From a checkpoint of a small transformer trained on Wikipedia.
Size: width 448, MLP 1216 GeGLU, vocabulary 2048, 26.3M parameters.
Architecture: LayerNorm before each block, learned positions, tied embeddings, capped logits.
Training: a variant of Adam for these matrices, 521M tokens, 3974 steps.
MLP neurons of a small language model. Each row is named by its layer, matrix (gate and up: input weights) and neuron, and shows model dimensions 0-148. Each number is 500 + 50 x the weight over its row's rms, rounded and kept within 0 to 999. Numbers have three digits each. A neuron's up and down rows have the sign that makes its largest values positive.
A block is one neuron, or neurons of one layer that tend to fire together. After each block is what it responds to, as a language model described it from the Wikipedia text at the highest values.

L3.gate1091:419480620502509443521541589510543574480555487478490522402477425508451434518390417482576560457477414462548425529495508496492515484439455514450498534538582468432407443469513604475513577576455457516589479507488534527528452513426509521513527554548439451533579505548535604483479423515466464529408458492526449568497573562496580473421602531418577626516602521470553524482546436505547455449467576518505533553556483600425535397457479428591469483430490526500
L3.up1091:525437495466499564527404451474499468568557521428521580578503613452575492511559482503453490528497516392545533441457584475448513570507411399556440434492446503479507544561506592532609473563586535449522489474468564496461472466521471490511464482490509481463542577447472506434511481534632544526548592535517491494449463468373447517476441567543481469511542546526497642484485477602471484406508511545492477505539459509560481530505395439426562532579546476397
Description: Season and time-period nouns. Word-final tokens of time-span and event nouns, mostly season after years or "the", also year, day, film, first, and endings like exhibition, background.

L4.gate134:558539540358387522511533545541460469510525483506512404494416546496630564492521453572436549496483493494445447434489398444525525430471506614454512427478558540500435543436538485498513475513492616547499482363482418557610541475468536506478493489546512499459395517479576516548464465476477462600465451423468461514512534480480491444550512519486545624501456459480476574482428478471586527507457573495548572453427543555486485473405511541568469430382499498531
L4.up134:481590478505557378430618503512453496526520532488491621457546460505521568477590435436522478552562479425468511468479484377485457496480509532511576462515469494491514486452616546468519534530478565453543494503523493484499462463483497484464571508573513477562513467474506483454540466417410589542459435462467458515491577427512590468540519478505429501562466516562594524526494524437564526437526406471645486541420452484601493412490492650548539510419468512485
L4.gate154:515536452478359523461487500501446463505416519566527428480445506521445490531571520564468546539507455425483343503489470486632489484550524568432445489574643535483404494422435496426549560436477490461371486476505372453579543562509540506562490527529569508557474532477530439476552412500426519557450456454533526541525528546464477436526494439504451549506504581518417517454452524460565585525499492530514501559369543530435485507434602513559432442420440493492
L4.up154:475381526480510475469403532508540543598436506656543484497510463524442565587469525522478561508427426423512439441419470436535419465515530501501542558477523535485481488408408654483564543530440436471496595493498493443528505496558539499557574457420508548523484420414482403521490469501467392545467473427517498557601508509458487482433619500459427446580499536541545473416562521440450533480479552509472520559470425478526516595455480588524513443430542501480
L4.gate318:503445497445380510461537494497502445429498469615501401546458438412464557507512536596518512466483460490528423486461475371620494467534523563480467520477542505484391518405456476461481539479548592509469514470540419534571485457515504444460515506510531495507426589486547479457492459466521486484428437468481453487518452464501501404523513564499462636469536489525508528578444523450547559502464531489534511495414470455373444467373564522504446398377542508520
L4.up318:599469505441446546416555583403520480450495528478538612481484528433514552533505478535468457492533454433507465493521465414512461501573478514498519474484502554516423487472466477468471509457450546546571503542543563409510480405399530475463523522501374534497545527492420514485525457551569516503442500541478447573415509523472518545477501605518400554495553488552540529550504516528539548450532520384538479563527416515529435458485524486382480524427569445466
L4.gate486:549495520536596587445445485570539512521505494459571500606401450565508562449524521508412547565552519523402514441608392473562414410539488522511539487542531471571508495526452582374489484479447511573537427415462402472601525527573508485512518482506428589509499509451560378484534545545577510513481478501467541547553421429511461472517505535459445555526535501434611518427506510445516531488491609446558512413444663556439558433513543436542496538448487506576
L4.up486:626451582496507481503431501531503532480493543533538610480511498507467634531504470491521414589495476575492473379519534438543500566453411488436569454489467459497434530414487538396474559481498548579555493628487452538486474551537490512492514510516563589489431523434469477552512501515454503442449487446438509584446517466556508508472492549485455479607506476474573512462551548489513464614482599482482412418521512462357473456578428558474459546446489512540
L4.gate626:494469545487521499546497454607516472523425490490525502528591527445464413427534617514556490497467505588467511366491489499531554498584457457501464479541535560511494491553523465452437593574474462522429518498499439558670481510475495520522505469408462475401530503479468497417387466514451475519436478432507418452590428497516465493474578516510454547504470486491505461422438532459525508466519520428522500450448507508511528418470507480464534529535431578555
L4.up626:415536571593561578488443477544551434418488483407453523462588338527433528469538488526587446566436465566410501442498560437467534556529436479536555483457546509439435552427553558523507525469501496488560530457522497540533502568608530470503506483446582591478507428553404448444493448462494506521555476370510409445538470466469502483477578545451440514574519543499427481438494515585403495399465490495532546451476419526535460517541516483448579421428474498573
L4.gate1006:437507467466441422466502586518437456501465530477490491478473583514443506532552534587529492502488442462438424503536515504577504504534437536454414522531591507493363488508465486478566497517498520490432523428490401485577574545529557467554485487493557602455448593535497397527467374472469474519409401424518548452589502500593540450535474526555480519533573505559526557502467516413391571529549636498528483481418507524412503495461527503525474466410538482540
L4.up1006:507434524446472509523591473470445414494524458558485531405511490467481490467492601420486537460451565513503523535442422606524516476505514381511469495479427542444548480551456504507509468512426474508450544602431517497441492490404520525435539490439576419563613414541432601495574590503519527413567492497439493425504456487530464473530488466483499415543492460475460404539474515461441585537483466582491424520526453473504471538534435553523530467411481525514
L4.gate1053:542523519477483519491531485573478470444452520563519562450488529501490586483480516553602466508572515521477421514473476472474482484603526510454564501458552586506438554421507437546452575409420471542450448425483512556540451507525499463567559525487644485534564523479485488467446447452383465491571430478581477441440534444505403429539629546556451420571559572477592580513448482485600506565442517534538489515422536512515541450468436447511474474464449494448
L4.up1053:551465455516470465576503438540448489595553462506548579475526441479488604521421435449477487521466430549552523489464515418496526438601570480531544446540513447531610581471546496464506463500563426578530466421532596563521462520494498477454512480521588485459478465475450497530557499507487529464515535463484439450530483461499414466559566513475494565531277584567434421468506473613488626580455482505568465542463575403534419557564489510550496485548512506488
L4.gate1194:500584508443357537388487519497492466376468508557513503457425490488463625513537519520520566503508485509540367534486489493570511553522541540518509509505610566493466518401490545488502461484455574556487510370464386534519560514478536507551555473563489548500469467470553392530521445507486460463527459497487477505550488535542554456524465512445530625540462458506579512468438485437588550591421590567536486460439454550520490535410574476556380413443511492514
L4.up1194:537556404431444539485459518480544445513513466412475493474566521436551558490527441543588553398505420394596458532499578463480437532508532394515425541511507515515485548499535450490486538512401548550488494455518483471382571485467529489564495491532420422479549533522567510415394477536474524526529509487562467479463552393502470470498503499482574615516586575525495480541594454499545545535487559504518435465529514538449366441518439460477512452476563476483
Description: Infobox field-name pieces. Tokens completing an infobox field label before a colon, such as Ar-ea, Running time, Stats at, plus scattered word fragments like up, life, Total.

L3.gate333:547538415540495567490436531465566484499575553522542372547477416413471520400476526500482489485513400494463538549470544394572546485525431456444497525475496461526472497492466479417534534500493444508486542481580524513555445538555491539506457469501612509469405505411519400467470463435488483585492471434571570438527478495432501522554585476562505497572542506496546444477453605531409545526560359501504604469575396456520476490534538510510393467511532512584
L3.up333:519511492489518484452508392418463449494397433487510491536502537616577520560454446587406576555556447503528478434431441505490410532465528536594492459442592456540503528439479464468560558520414492389585474465533527534495500536453517490465527474451453477485463549488545541491531471521480475588416538450528503463530510550517532516514633538531458536589485454469475553466567454440499566429487502505430427511499475544514499546548531535575507421483454507532
Description: Up and infobox labels. Two groups: the word or prefix up (upper, upon, updated, cover up), and first words of field labels in infobox-style lists (Area, Time zone, Running time).

L2.gate182:596463546405547480498528577518466572565545567511521447510508441431570402581443475508531485479461402524460493492495462456507515434485334499503591548456555451473503383401492590523510490486457431555549467477602391472536579526418454525452475513501532510487534532540457507537552594507484431506421485557529467446509554586462516540386450466476525513499499504560446537460469529477502387508531482493493482407562458548508525436516471576557434473481557584516
L2.up182:484541470497507497395432480568531457530521483546521539515511449489486525414608501452425376466499526485392517510524575499486480527428443500572551604520494508494505594583447536449533471462492435561647571489498485524427482372369480465470558444567425556461533514489516457524522519446496574496468566439494481501421452479512416516407606493516481541520581415468549475487587453500526525433516498529536506429561500590450530510505485546496420504462513544574
L2.gate391:550464549475461458508525441541492491451461452548396578474531585482522505485599502436484414441398506447490513480579483429490520529440520459521522485523408477481441506531551460452496457458529565538448577414480424536549513507532512532453574587478519316437533553391579438497423446494512541465454504431463403608555375450480477472457528562538472565458526527425446533448547440544466485485540579571480510476451492568459466494524470472430579466404549544477
L2.up391:521509548481448513518532469552468520458492486515457563492527518492479441450529558482478513509511514546465462573529510524401495519482505384514522632557480507550491533496532528453551539483522547479444462474495488507450493623569462521487416445527394517490546476555575470472454432544447516475463435438477523494500430518494541528550500491384472554442489474474446501508513461485578429499513488599589561440475540506502509456554452577542445533425534585572
L2.gate462:403457497392599584443487396505523541539514506526478473482513493526595439569506449539518495482475654540482511475500472499510527547458440521427577517549468492520403465554534554552467439515573525539490452381497461601623588575533445539588536534530487529388486538450561432558509516508466476547443544445440543515462563448456542403435546499486540501538538451476522485441522458447511488471483464482500480396488433540479531395524548494495521496466560491523
L2.up462:581577435453554482454584492451555524446558520522489471539447480449544471547484495491404547522446509476592542532512422514505567525468537433497416521500522539578582490477514561464515377478530550440488502551603475496567497499507505522470557539515544433452540482506513509503627520488469509450475482506464487504446508497501443417556476515538563515461471536465550502492487443578397582486481476462576492493415471474490458466508472498429473493479501422502
L2.gate527:502526490530472550520538483476486445469507479553474484460503376434497526419426667509496452399501485546648473551495480416531436479485492549553461547595525529481481499487461626483489499550463533551537455516550441404444494537449552558384491529580416416564490469507481523517539508489505540472446417607545453517528618537488486472518432472533451606445512471510447529529495483380483505507536457547547603402548449442484535395575407519546501445566563512545
L2.up527:529476541432509511428534475478519634552489491550522439517534480456548560491467494555467562481528478512416565527538469439502553471490545458573503517538610432524448474487567498493418492509450554530483482458541525507456464568645521518466545550505524437544465459531553489532455484533463557468460403437488487529447496433502434477506425553473450461566489461500467485435479447514503500538349513502491521491536553527529523428496523494517514477510586522443
L2.gate795:487491458492502589447461470490545426487503504512504476510482496471505525439521530620547449483537527430572371558538416471553473414501501431504517559490551546494437473467512439496593432477434558471497481510557412433573553512618463474487447516520492481441493545542552501527482370490446496492389482411474537576529450461594489479547389502522516486556549521487497495635524494536452529561490559429518564498446409593515476555421482494529424455473565442544
L2.up795:476468510513548488436485524519532453492537475544530472600507472504553509536610543565484478575536581583482522528511520473512366441497475506515544475521461543507535455486550530529462521589543427551522523554497538452577493590486585647415537448483449532484465504497462466508571467476466490472584465490563628498500505517528545474479500429535582495464452492509487464444501509508429518481475580531461558495489497447620427554542548515522462531377597503451
L2.gate804:560476452506482565454479518552539487499508643498482578551422469428536572534501537534538527475478430508506557456477565468459509509392548514540515443545480505526456520479467504518477583425605450419552505460482515557518401543576481483503535522556433563522482543425482500469505490537575537521484560484469550512526554396550473590517511474504479502439495508444479528519478526556469481469486493460531556417524438568394523475478607516605404466515522521600
L2.up804:491568467438574534546440506510546526531584542532476546600433426492428546528427481509460491512551473526539452548514585452515525441403528523566590466486630482454487440422499453516429510515591488462501556471533525431472543590480523470471588517552564539545471528500527488544468487483466401531494397476550620468568532548512532505440557449515474550540536584523541512410499470495512519476449440496492501565514517516414516503573541541559439427460503415469
L2.gate809:536445467469454569476557448552503490471485520522492570559467473467553546491497465556518533485524513460514427524552488474473476520472579510557495594562656554531532595464521368529546514470537622560422501540598469386536534466497552503530492481521561474467432497537482505543496497535436531541432553418509502476403453496432471460439453496587543532483435540486553450441421457435514522557431540541560536576413392464594382565412517541592467440465468513590
L2.up809:526459571556517488539535557488474547508444513466501503500441542530432539485444607494441539507443494479637518455485567471477499452371392513568532471482484478517420513514543532495536585462507461458535569391429481494473478453544512522490450421542529448494416449490532480548424465526450553533564469498443458498538442509400491499513447517536513550399564464541553537505523500505451446460537414418512548609561502402470492500415515531620497480394574449532
L2.gate996:552572502547488513453525456581567449493455580421491496559443491555515524501551531557415559502514552492466508520488545435500462570492539516531581441483472475493494568439458473430416422447499476523530480547566487503539439476502479531531543498604548486426443525551534412539446396507413522568550506401499596500422412511530541428500484568551431522505468479440596501532458539548415592427430570488545501413520458466495411527445471495519498478404571501471
L2.up996:544429502473524571442485463602591406476443549499495473509561531449467554480574467553474463528532500576469543440495517540530653548482574537552428457477544615535452508580557512465622365484407576501484524521534561548476524522452530441564405475504527560428510393481497493503452532464465561460476523474465467482442473401469457528475395487533439530453530612463571551629463481496466555490489680488513534464392446537512565443506494480477501440558449455458
Description: Word-completing subword pieces. Later subword pieces that complete a split word, above all the suffix -ity (National-ity, capac-ity, Major-ity), plus -ance, -ification and inner pieces like in-ju-red.